From a checkpoint of a small transformer trained on Wikipedia: 11.5M parameters.
MLP neurons of a small language model. Each row is named by its layer, matrix (gate and up: input weights; down: output weights) and neuron, and shows model dimensions 16-143. Each number is 500 + 50 x the weight over its row's rms, rounded and kept within 0 to 999. Numbers have three digits each. A neuron's up and down rows have the sign that makes its largest values positive.
After each neuron's rows, "fires before" lists the tokens most often just after its 100 highest values on Wikipedia text that the model never trained on; "fires after" lists the tokens most often just before its 100 highest values on Wikipedia text that the model never trained on.

L9.gate186:508447386438495496479564483576465451459577580538483521446567500445487405468477398453541478541539490519532457479517458444438326527521457408504504537535521544517499502437420458585487457569535482462501540403409535512514526543510479420499481437511538523525474447427524409449580570547542507480447486462478454522482485477524512462521461482482512494590519545478571435517470424509476457504368
L9.up186:463468415548337533527463524526417410549453592513515505503479476579600416569508519483535434508449486508438408568488488516537453465489547537427542543475504510479499383476439426531422478476497575407469524483482445481565510521454543465510442465419421493417502450494575410477537502527580498575473551468448420529548494519550545480415524467527496455506589566521499457487425415497431417437457
L9.down186:476434442503560529424474498487486577487466456613533444559569492542491606454515482520457457442531420486426524468502561505489549494486498546600514450505478491501487501466473470512532491535490441484425424463512545495505492567575495434452472563403567557502553436507532482549319466506464499490445577441455497429495531552473545522570483501551439517504514495446487374427501571524467499548468
fires before: "| ", "|"
fires after: "| "

L3.gate58:426478475562482535526533465632572486428535492404441531506466452432502532414570372463507619554550464522549461544471518509598454509570386525470474625507576529529539543444506360577528496553511508439574417434540389483546531515442512529561507475615478526462475424521565494531480541468502481526588506514502491416608529535508550534392487489415551478449511519515588520531492536488539480574394
L3.up58:477598432475528524474502498510527557518484544580413453422475524544578467538523490457540551457514440520482484454459446438529446537528519511471461564540437512418516510446587513532448554495525498533538461394512458557419483447545600507491455521513362494490484406496485465588483549436555460529510462534466486436562518536525552561393488520367467578452542513459461515515506513512590411558506
L3.down58:561492534510420482477532524562619460505473555489427545488437540490556516528402569533509551527513458465548546532472597501533586576467642513524582533535467563509511538514495466614498520564440493515470486504497514524484523540466437492497479463548535502456434481540426412506258552501491465543489576437440481410547521500587495574527556413484486542457601498555457585437435593480505469529476
fires before: "===", "==", "=== ", "= ", "== ", "- "
fires after: "|", ")", ".", "e"

L11.gate494:538483466527565584550527509523455483500506471492571504443377445438628492548493437544528548523497442478472502546420526439501448555492487462426527521506531508451532540394454403460568636490573497567472586463512524443512504465539526527549449483509440509378478339482550523491554519498540510527444504501549553404501543543489549528497484485463515502485532515507546537471441562437442546539494
L11.up494:534460522492435488465440508466493570565483522555549450435584551504551575609545508571500534525569596493540521409493490492603498611493409479526512440437660467532475512559471470515548390623558429438525542505537491504476448529454510536474476467538577432508579459550523475491521524432504502487546559436442484490486563525542516583567538371491514532485472628473491455460605548473481491568532
L11.down494:560526553456555517475538571539580509516455446517476451585519466474461504385500516461502465453381461465437475483460584528458497534523468607517494481588449548465454503508521514665477534550445504533560567499569562475497560551558464523508535558538466610558502490526551483508339570489527516522535441698549504469466509564510457531533609545510478536537510451527507503477404466547464439537529
fires before: "| ", "|", "|---|---|---|---"
fires after: "| ", "|", "."

L7.gate147:400493530523521536521575550517451569408562607527502451432528452531464463511549473435497508475488441483469562529453523536414499535520514481438519499476498515469534457503565612543460452432457543509542469514483488449502456590489503500543428551496518558574482465507477537542493557500509488529459605539495511473589580574407425643484557619523477585570613465543484507516488482541538572561510
L7.up147:487419503476599496538532418461431501492430515498431492461456573520549524460550537469431480584479438520474525502501459493448410445419523523441532535557559508453439517542519519520520647569575500449551521561453544366545505541553499482488503442486488548480498525460488442473540510481520576355445417535549485540600571470547457387495493549463547442455563464543471474456492455399580476581512
L7.down147:461519486518437445444557485567389552485504524486513603573581440500432497441517524486484432480486507476489491517531542524568575498535525456568557529454442501505511537418391502550612494464392475491444478416537450607469536452567515492517542578519567526519620536599457573452457464516493466523556548534499545443523441536494482571582511490426517510592463560507468503483519411529406635503560
fires before: "| ", ": ", "H", "M", "UTC"
fires after: "| ", "T", "\n", "ST"

L3.gate126:589493460554522569592577502607548576468495514530473520543492416458442480483461481475572601377473490500454524456466441454553503445441394492445512478430402498470508472458573495556514564574550411473545411602618507479472482548521480549491410488567378508438574446509538469507503512496488430550557474519493542438573552455513561537464508560507578520512477491487458503503517543478544544564487
L3.up126:574510506474497590626536399564553534436490571533431492409457510494567447448486518520533566517450498511524503490513476481510548497494527509548495478556484445489529568464570560536483519515464403442564475432497456451467494530474516500467453394549466529361578407533522424538499442499549465505477574487467512435567512481612525437490510510468518571496613511487452505428469534489479450561423
L3.down126:519457541519440516548500484543519469532479490491444475519455487493520495485514512449514496540463446487570548512464562506524530477447523471553448580572395516516455480483574432707540559566469428508457526474487495520472509511516475504499516497583488496474519494558484509463123517493530541509501552491509494456556525511534533531557505452522559482487606539457477454437472582477494465428459
fires before: "===", "==", "=== ", "| ", "== ", "===="
fires after: "|", "."

L11.gate108:552543484544536518510472599507463478456467502491468488477382481517533425447472445615532454547513458472508543579439424539533529402443405493479481476514460514514521555512446404571518507536560561522497551489462487456543481546494536514465511476463465478429520462577539534426556509507537560393465606463493504604531506462517584473527483441538408547437491526471561537465448533456516535532496
L11.up108:500483456551456552479553524560523521436506445508530513390476520516481517537522472575511434577484419482480618554557470464492464495519458548470483463474522488641435513518452463518528496542489550490538499509464407498478450570447587563469549481450437476510562435505571477439562476477468622508484571506489418481483583466567486503432462420513461559491495513534577496432574575587527459454476
L11.down108:485543397479556565439554507465504461420521527566501477496503571601522557457499530539588465504610443510447439508513547438499496522506552430503633492527442497529577516522550415499400435463496547496473525490530549583510427510544430543494424496500550540530522475549419434441339462626478511468483537530570438446492463489551556508535535464573445549538511430514555500522476516502525490469512
fires before: "| ", "|"
fires after: "| "

L5.gate457:464426472460490430533507495508429481523464594523497407525460477433468452608538546575483534434478464474589438482475508532513476580415513546467547543455529471482505498505541576474534584512596549504511522440487548522527519468527517450464563438490494460472391532493428428493527531551468516515548484475516444520481485475470553427527399501466487529419555548500525494495471504462397563487425
L5.up457:439499466523444483522496567440523528493435534523478474570439469480497547510534463512556511427490464497492557489460587492501529500378445396531439582421511411435461447502496527487491424542457466545549536496590561513537469459505411580559624429514427572505580434476485411581586564500520515553527496515463467531564475485486479513478484524559491527462551536535533466520515499411514449474560
L5.down457:535426482506501482496552467463495428531423613512495460531449526508626509543547372613424515523484515525499424450528567547604492585427530559500539536551523446455564526537530574454498559504528472469513477499444496547516495517477536397489455502514550436446512590562450569524511487522471572513570392459484436567555550446516476394530508499570415465521543515533408524459460514607370586482485
fires before: "; ", ") ", "% ", "\n"
fires after: "; ", "–", ".", "h", "-"

L3.gate97:469484480507555510508487415532476566308537457496486553518554494462581472478524465493535504552481428502587577547452528578527435498537455526619558538497557537472473511518462539506532453506488538488521475477515504513474479532486565474561539479429517330567491613460391536442566478489439456496489490559519506498393479526496493561394500519552544504435512504514511461450475538466560601531526
L3.up97:510424524478479456525560526504515501467530551470471490475385537520506502506453444572438541525485524501549519464503486550463514481541504481506488459457495516486439490533515394480487498534545437485514605488404506457467460511429432487374494443486494464399542549445631492453467562529400553544429415520498460527491586467572432489543564406540394480474534527525450477541431477445420501584394
L3.down97:550519437482499497396504553461552460543495523551477518490478536532511525567552455497514409512474456537502426463536601471518521419512515459474525507389434430541509561627532572545442444443541495493479461552449493549519509406549544450475472473483552466509456516449424463524475516567548528464618543480503474493455544508456608463460451548571507530579499530575512490460448505492508610450484
fires before: ") ", "% ", "; "
fires after: ".", "ask", "Connec"

L9.gate120:473515492537498587444405591486473500495523446495465459459508507418570448545529414534519541464557502458493600466436565574496479503525516538416541568518489509482486411532533511491500561521552503528539501440483397391575500463476519470510474424525514481506489435666434496499558478511494571485472534439520485461594544485578652471429455497544588572525485475502523507556445485421522496447535
L9.up120:413569552497470575453442545510476551497544481493461468465560480426601560530542480570445552542508511446533512567385496452472484493551541514512543507494583498519522475492538456514513463553523442489543507434546504458538514634464504459564506500520464613499520534569458449384508506456550560460482574415538477507574480471521509513503503459485476503441564554477521500515484472497512531440546
L9.down120:469450421467480503386502484475481602480524587569548523493528476475479492474511436472519420493499509504492521455505610527575570529496483445487553503429454464474465438496487492577486517483443475481420438426516562513542564507456503536495434549390499566584511528479478544487302504498493468532436511526508519414448505502472450541517579501501455462531498496534472419381476497539455500513500
fires before: "| ", "("
fires after: "| ", "on ", "On "

L9.gate282:477490423421502525554496513543530541497579600500542488541441512540537547578492375507503509449565523539440427482547514491440454443559470520453483514476531506583464462447476521581467560535458371485509417468510432387445462487440530546513444532407469577500543460568527570593502485490519450545589479592578545447512484567579541475526408469556597495474492522489519504472541464535491444505418
L9.up282:544499503543440492508510498570554553556446538494472629430529452565443478459540487399468566497546501470482585477450505528455414478497550473445484476551430431459524563532380437523553507466449541498525540515643544492503478450484517512496511505457558441497556502523377468483528436547559492472595597522545531516564429410521561447527401467519544488529508489560560504545435514497486481572463
L9.down282:504569545518514505462501564493517508466327441543563470508436418462549472553584550560544489504525536607474504522505551436556548499402462521437591454487380496490497531499528616473482447483510463474440510461387487436467564495481487407544484454608464526602435460533503503391418481416463505487478436509493435469515374532398542497476552534474493527542510486509543548473482559476473554489483
fires before: "| ", "tion"
fires after: "| ", "November ", "In ", "11", "the "

L3.gate291:533554433504425582634425529579445552570481408619462479497490431372498444551518535437450429544536510512496501476497555515418492508579440488390489492471558507473490533570458556500477605496540435507473543525546543500488540519496377509486476550436553476529487455530478497618565498433479563529461544505485450508494505463495561576522432474535510502430542409417518502464553507519523506472514
L3.up291:379551418500512492516500560501463508461431437493513561569481630457527431500532494430452401599482475479487383516507514423496529558513521527458489508543509430483522456522544557491441465518382555478458509461460599550602446465543475518447488510437492499518505547472502476415538472534594450436545536487440521454501518457502474536542546591351454469521594475514478485432481454448500422486508
L3.down291:501598477544416537471496485505533566589540520631476482477444429497525468549537470548458510414417474444604460557497356524487474444531532482475533524493411574514504590569562520577499452499526460600481452507471468520510486576485505543518413552496538468493497557488481426576719572512528510538512526600503470553548477448472467489488483406509592532516520451463544498541479500428615512553465
fires before: "the ", "of ", "a ", "he ", "his "
fires after: ". ", "\n\n", "\n"

L9.gate38:586586539501480523524525477467509536529513477511555545472483522489531531525481453509386525532497426513542527564463541441478447537426494418498512526518540565557476536546523515589403465462495552581537488518501459445554546547489478529394491522518425542597433475448450595515599518536535507496480586446468565497533528448551468494412485512595456476440525471464527488513489521423524484464551
L9.up38:509445491546480624514580520545487430471471517477484407409512453572514515563529494559470484522397463451567520464451465473537391542484537449439474516550504576492521493560513507580410504506544459511583545561486439425418455568592441432473564506440521539460519505562576432506480570480526437527515595533451536516592589527608488537546487530486446540456536480533418389532436542497553523467534
L9.down38:532469440556486492526427508485526628583615453516602552510516433519546536536512484548561474537510377449524505494479540464505450576551507456498525499444429447568467503516570576515428503512431553571524437557515474529448543514483404530437475486561546502527560456499393484493650561563456561402533524487525402555476477544479543481464380522564501533482474510541533470464447429372439531502507
fires before: "(", "°", "a ", "of ", "age "
fires after: ".", "\n", "| ", ") "

L2.gate459:520505479507481548593472391491426435528530548448537499555512406476509513479514352500471498496424498504540537464485378502509430490473463465548555601508460425515392430522486532480555409521494496413486417546519493484578489555441503536499483443516449482534549432544551453548526454541539479493521621558483463525565466569497547470481467562503426515486525423521422507466561540482538483560434
L2.up459:504509494514577525560462531445531444537465512489522547483497495482646586480496372469505466519544406530543500441584390505566480524412463526500591487565540462563489429453593552487436470472501600460425506483490469519460498476530476514446555493480482481521499457490601445494497502487471575412462584519558518536549586534562415464433500500445413582534501527518467545435554441502509438494508
L2.down459:636421431425474502477475500538445459467484550557403497571527541466463575533435454577557516512449422475459442542531504528624437476524476479533519475544485425481480489498502502481493459453517477582502482509475432538513466540537473450598466479594545439547453490506472477604355495453582540469456484410470498423530487457516568562516580480535555425542559497427553522524461429547563551523472
fires before: "| ", "; ", ". ", ":", "–", "."
fires after: "| ", "; ", ": ", "+ ", "\n"